Weights of a small transformer language model: vocabulary 4096.
MLP neurons of a small language model. Each row is named by its layer, matrix (down: output weights) and neuron, and shows model dimensions 64-159. Each number is 128 + 24 x the weight over its row's rms, rounded and kept within 0 to 255. Numbers have three digits each.
A block is one neuron, or neurons of one layer that tend to fire together. After each block is what it responds to, as a language model described it from the Wikipedia text at the highest values.

L5.down372:148101116120113109161127127122113119114132127131112152172142134100133153133141088127116128145127150133139150138129062137179159123133105128146108139185128124107117159137121131123151096119137124132117154105101128082119104085106159165108109136092130140109115154094156139153109146155136165108
L5.down592:180128102110136136160164133136136121141089123153098179158136086118140117164146149136185140170125126122151142128133135153109128112090109101086142120122112143149134102105121084154159128134144114096097164150106137112163098106128144119100091142091162112125140131092065101133162124151121119151
Second pieces of words split oddly after short starting fragments, such as c-ele-brated, c-reat-or and v-eh-icles, plus the space after ISBN.

L2.down296:154108118118127098173143126118136129105143140104126176078170112148088139116149089125107136111113160140165103114116146164108122109181126101182133157160154136161163098123110125153098091117124128113118109101114141085147116156115130149179120122096159108145129136156120133115125124163071141125
L2.down413:123084132123083127129122126134139123136123107102141106111165109127122164131172118157146122154137127137129133123112128127096120120169159158135160128124154158166134149164130134171116104118107162086118153111123130121135090168114186169104133142157136112109166140109130138122121150107117113120
L2.down474:123101116157156144157143146134114118126181129153143133130137131115107126143102112101126133092136128114094178130121130137147145157123116115072147126125143075159141115107116108110150117118135093101122143113129149149140129184086141194135086089118135182163128132152084122095112094084121143093
L2.down543:128113130090135180108124159125116113119111110151148101108113145112120141140094139148132142129141093130152156120096128141155094158125138104121090121121125116115109143147176106128105142141160119110125105105127141102141098113110108116143143148110146140137166088170110130105174159149139094126
Hyphen bullets or table pipes opening a new line in structured lists, such as taxonomy boxes (- Species:), infobox fields (- Born:), and tables.

L2.down452:089148138124098104111152153144097137124159119115155086154135140087104130118127097134125122110140164138151122180109137117129100118086147156107143103113126136110114153106136137102106154096112118094146170100171121122129166139140098138120171080108166128113134129138146119126127108137111145124
L2.down511:117183159097114176079133099116149140124137167190153104111137137093151192118139139130088146127131122164141132131092089144135100126109141142156119115161125122155121146142162124110136158155093112104150131129121160111149166145122093128083105110108119149136114126106147098076114154114124121160
L2.down562:152135100114093139087119153149092103172151110139114128167115159091166100100167157138145132120175136144093192146117121112155104151143128123104093113159172121104143113105108117098101146112157088145144120107098104170117108113092105158094161112084108094142135156090122135114116158101100143130
L2.down574:095115110163141125094081106160157144132103148114120100111123074125141194116106127143134178113102140118137144120110134130159130143142144144128141093131155133164118156090135152116115108112127144097144094110110141127160103176118124123101119117144119110129097117153090117123144085121071133096
Fires on the main verb (usually was, is, were, had) right after a sentence's subject, as in Arkhipov was moved; also on paragraph breaks after headings or table rows.

L2.down195:159132096106114104156145112147146115132103102142150167134143110097142134081138127128126165143061171111113089140131127121099125130079118135078119141126159122146133149126156131134127111160113092118124088136110122161129121143122148136143125091142111163074125156090131123133123151137114189150
L2.down348:126133150169134129103159160137122111148126138143135114105117142149119118119128117140101137152139136124077081165137138164105082134114138145154124093141151101128093143121134138151172130129120147149171128094161123149172152156162113159151128117120139078123125126154121121124097159179142120127
L2.down609:154119132144134174106110119134137136138149132135111166162123126122120135112142162108101092108100099109110068117120075119103125154128115121108170172111115112093155136092124132167118142143101116139125116149139101130106123142129109151126125110121131129106144125122083114156107125139162127105
L2.down614:121152118151104110140131093174089172086118120138118118126089155153114116138126133133141133151095133123155167117164152139125140104119133125117140168133138107152120135129146106152162172133096107088076139126163104121149157126129104114083139160166139150129128136119135145154149104099140064118
Joining words like and, as, but that link clauses or list items mid-sentence, often after a comma, e.g. ", and made", known as, as well as.

L5.down223:105135121166133147142133119146176142126148158116151117074124143151132177137114149169121154102127096116132163088106114132112130093127089147100156154079161127084123114121117113139137104144099123108117141152161073104111134114111162113134148134183124116109142116136138130117132142128154194143
L5.down531:124137130145144156136131114131104126095103169145125100095116107100153149175119150134176166148134104114069142108134132127157125190103094123110151183057115136158118108110156104100120107138123113099119132133123128142116098152092142138104137131116151128109131088139099139139119143128101142139
Commas, and sometimes "of", slashes or "and", right after a noun phrase inside a list or series, e.g. "piano, percussion", "member of", "Pych / Poland".

L4.down59:141129140141149143137160156147123162114132116136110112084105118104158136119111127097108117143127181114127124131133160134175125106123087112113160161075124115140146119106158100127122144120097122169084140134143119134140107124140176128133144119115085148158128135133122136116119118121155161134
L4.down211:127116071118113135113128089119115114149145187115163113148141098117121160149130160126177160153121146102119138144107135152170147116126132145118107142084119136123137095069144147117126105131134114114115142144088095108090094124147128114164146138086118140097114110163146131148131133126120114134
L4.down223:162131118107106146116131105164150139132131143129141118132135116134174144130140123122146168140127109152137140143127107107168112110128127099150139142142142114086114158143174081141135132133118105138172160135086150100096152114154141117164101109087082121105108102113141100176167122146111137113
L4.down224:105151093165135129166157122131106099137138096147183131170104118138142106153090133113117122152142109146103152141136134121134117166160123144133142102150145106087156125120116092159103111115129117099118152164165130136113154112167123153149107126085123173099082103138137149163138125162139111187
L4.down358:126128131127134145110119073129093123126161139183121120141125119166140182113093134085135127160061119164110121075140166140148163177152112113108147112108127093138145090138105111123119098123079138135145160140125106135134140119122166123092121138129155078094146102114133146159118113106155129122
L4.down441:136105105136131130124085116129095139102127130155123122134115148093133158094126097144122129093112106101145169099131153102147103135103123152104163150143116144118169119148132136159143072145159122135121117170097093135078136137104142120100110102118140166158144137109104127144136100149130109177
L4.down598:097146135116143106125114161130133132153088111157121124077159164112143128110098082120100116143137146159162154073123096173125163112132121076119160126145099095151174121109138095132104154113082138124122095117106141124133142140093164113098136130176126118128105091125132136117151095130095176148
L4.down600:155094124146098168149127113128129101157130110094134165134117117108094140120125093122124170123165128143116108131119129124157151152131127174103157152095127091087103092110169118108097078136139095148131118106154156154109109185138139131160117109109123166146124105099090137148115147137166173148
The preposition "of" right after a head noun linking it to its complement, as in "species of frog", "Duke of Sutherland", "area of"; also French "de" and colons after labels like "Website:".

L4.down1:133117161136100172157127144106078166118190122127115171138114137165144121155125132108121078087096075125131135110120116103136150111147153165126118133084131099086175177146123110114175128102142124116084142128121089131094117107152098118133137153123139113136106159123080081166139145140129119126
L4.down16:120156154116099108153166116070126157123140137157125120123104089121153139122103133157176127159100172102077096101114161098111105160140136137102166139118108181142131126111104123142111144131115096124119143163102102131151174090103088134136113133134136145138125100114148125150075152147102104136
L4.down37:153118101199118090134089147123114164141083135148114087129147112119091135144126178169114150130143077107164113127102098126125147120104124160135159122153129098118139150173142118090135118119128129142111094166147130155098139135132104151114164141131106116169114170101096143109127107123129160113
L4.down38:109127147182095158124112141133110117152155133161110146142138102115130135135085128171128104094109150163169113107105079095174135140124161152140141112120156105145143156124126127160105129116108082132161146134129112117092124139110107140141132133139147149127118142123152108119128164103139096149
L4.down80:120141170106119150133114076133104138134154104101126144139124122167133128117138125125126129097150139095115135097164151099160089122115148146120122156138158139111112110154102105170153159114090140091097127150108136127148122136117107096103142128135165170116107124157185088210127086115169151170
L4.down315:158141123096152120136133095105107144123113160124128113125091106144092109155150127152162122100079139144121126197136100129119088100172164136098122147141148120121078132152152128119093113136135149129127140148112109137094145097141133093112139114129144095132119105100086150174126117128108111152
L4.down504:114113164114164111097149123054131134134146117100142125140127109122133097120132103111130124151125154168123150097136094144145109129110128170117110100113132134187112100121121116089103159136103095084100111160122155171145120090152158151089128170152146101124090150107090098120071138142117131129
L4.down549:125151107101122122133138150082141127090105096148144150172144137136131157133150145150108101121129132104105062104159149153137124098188157124151138143121130164121150123105153141115176121149132122118137116121092150149138150124143109141131100122116124155114131078151126106107141104145106117135
The words and or or joining two nouns or adjectives, especially in section headings and titles, such as Education and career, Ministry of Commerce and Industry, Qualification or relegation.

L2.down242:108138157092096102113120165119154106101148150139123142130159131115134147105128133166150161159126163136105076135119117092078100140112115108140127123118147140161119141146113160097086109118088145139137112125074102127096093121088110106116130122146117150117135135114107131145073173104128155139
L2.down297:155138119142131155146127100100089140125117130118157144141119110108086172135121162106109207167122145086087095122097123089106165144114145117177145101092130127107122110104101148128162131148150172130130126137104174144137109143099130121127144147133111182108135136142103107108079136106162152147
L2.down516:126134173102145094115124151100130154123143104131157124101127109093125141141160162107123141156104156125142131107134116148136144134140115164130136090133114158108110191143110096111168127130112130117139155137136105115119122133125148102109130128147108165114124145123090122145069117116130111181
L2.down596:114126113147134136152128139113133153079136134129131133148151154135134149093097144131106107089156123102137152100104105150139110150115149139116142115089124130134130098129159135117106148089098097112133151105088140142138115156127092140111202162127063153137098102103139112081142128152154129135
The word "of" joining two parts of a title or proper name, as in Ministry of Internal Security, Game of the Year, Case of the Thief.

L5.down121:128096144130128140099155154143089186152154085130166161123141140098125131096108148109141115107136141168110110149114167136127144158115181110154109081119119125091088169165111145152125129121101087126131134117067130132141128127151145113102129165123167129128127151121171097127118100156144126139
L5.down267:095169158154138112113109098169126152098114109126152152108119126114142118101130109132107100184130173134132076157136129144113116114151154079176114153107078117156166149117101131110145120129126096091115107190138134126117124120158117114100140114138154116145103109177142106096112104126100089097
Fires on "and", "&", "or" and word-endings within short titles such as section headings, committee names and table labels, e.g. Recognition and reception, Public Works and Reconstruction.

L4.down44:176141140122098110080120183120152119153138128113108133127158107160112119141094140168089170177136128103160144128166170154159084119109132148094117129184118158151150157123162088113155134127135104134108104132112136128142104127134110138126134149130128132104102110138151103143133109141109131126
L4.down46:130136096122169146152129106120101153128154138152132118176151092137109142157092140166135064138122122126120129135138100124167141096095092161109118124161119138162102106109154149149163130138111100099096090154176138117157133109109129121160115106111116134094206090134124130144139147103125113188
L4.down255:109129091130152108098154153108093149099139172134157131141159146090087110128113130138143121147112079128083123121112151118101123142088161137102135119114153150099129133172141136126162130128126148110115128111106109141158126126148151100113119164118144111109133138118086127098085134146113137145
L4.down364:115137135108150133112106137118124154137161130159132136128138137126119120134074110059108096074163107148109140104187125126143103157148097120151175156157162048090123134145106129137125110086143109109141134095133114152138133157141121129142117176099113169112142139103128181089159134130156172144
L4.down372:145111108132153131199098112150109090135110146169143131155091133104164080071117126158083106129162091168168102085119146094140107141127131138179146129142138121160106151133144110087109108126138149096114164170117166129126133122096153108131148125066145135132105142094116121145122129113127142160
L4.down503:135121117151093125100122128132113158094139103145096130117130123141091108138165106162128132115104100121164146106125128121120131093133096107097137135186138097091138114120104136153163095165131114156143140133185151133140145148122095156184137115126121166103109154071158119161126140108154144170
L4.down547:106097130140167152149148125096168110136099107137140158130106124131092151122164153114113093171148138122069137156173152124147134132120120115151157225114114125099109115093122144119124104138093120163123097151176121086115113118123106103145083136096125152139153152103165147138126128124123104123
L4.down602:109135091110142164107121103135119137143144148140145136138167106184187099150114128075159061165106143121101086097151148121169110159137169075118131110153119099127149115162105153121119110128136183102159083117144155124134111121102121129126101137096130133110137150107127161103138109149159131133
Verb right after a person subject (He, She, a surname) in biographies, mostly "was", also "is"/"also"; weakly fires on table header and name fragments.

L4.down19:139169108131094154144154097113112140102139157117090139117150168118144123128151111114133134182119136148119158119127109102152152127126126172145127131149125148132111140141162112133113134153117151099088125113069134131140122105134155118096117110069152107133115138101171142155148130130147088145
L4.down58:087110145122072135101153132129143127108109111162147129145090155094062144129136080132130112130132151129135146133091125130133051118138107147124136105125043121092133131126133125168153140138173138129151164128157138112140122126149133137117121130163165148129142123101089125110152151100110155174
L4.down82:108124112151121133138087128140153149083121086170111123095134127112114115145107147189137120109124135090116120140169148139162127117182152171129152128095130086130139138150106128147125109145099090140156145104173184145140113127128092097143146112178088138130088117114117126114136144096106149131
L4.down159:132171091114158127053132111102215137137147142136113127147129092092141125103122159089104145110118151166149127093149097141126151137131106091113141094121069117129153138104117161113100170145139137163129110119078139146090114080133143129120133137135110136112148121135118112122136090141164144119
L4.down202:101155154105136112125203118118120164110106139131134095114114132118165099100107137163163135121141157133140095157149163092097171091193143104155132104109121095137135146144131085154096157122148121126137198149159118132074101136153109094125146126126153156097099137133113111093148125105075128114
L4.down353:135069192090104144161147134101126113130112156142143119136137091106134112115138122122175120107159149146127098121103084101134116095089133189122097154122170126147111095141117140170099123152132158149156135136108104124121079151153098151112099127110175076133164102083130126110116142143132129138
L4.down443:143145154120089148090098112138149136103108119142123160147146121139134103068145071147141126132101161156123146141145143142108110104163108104134138158090121106143098143189165111165134152112165139155163110134144161128148132144099123112104079114191101142148087113125181126150106159152108112140
L4.down515:100161111154166162090137112104150116098126104113127127150126151126166160146105193131140133130116136133161145133102137109120111128137161124116127131123178118141124124125090133152141140146147158151122136135118116153154163122115143115084131153060100097137123127123151110108087106184119141079
Reference-list ISBN digits right after "ISBN" (978-, 3-), infobox field pieces, and mid-word fragments after short prefixes (ac-cl-aim, p-un-ching).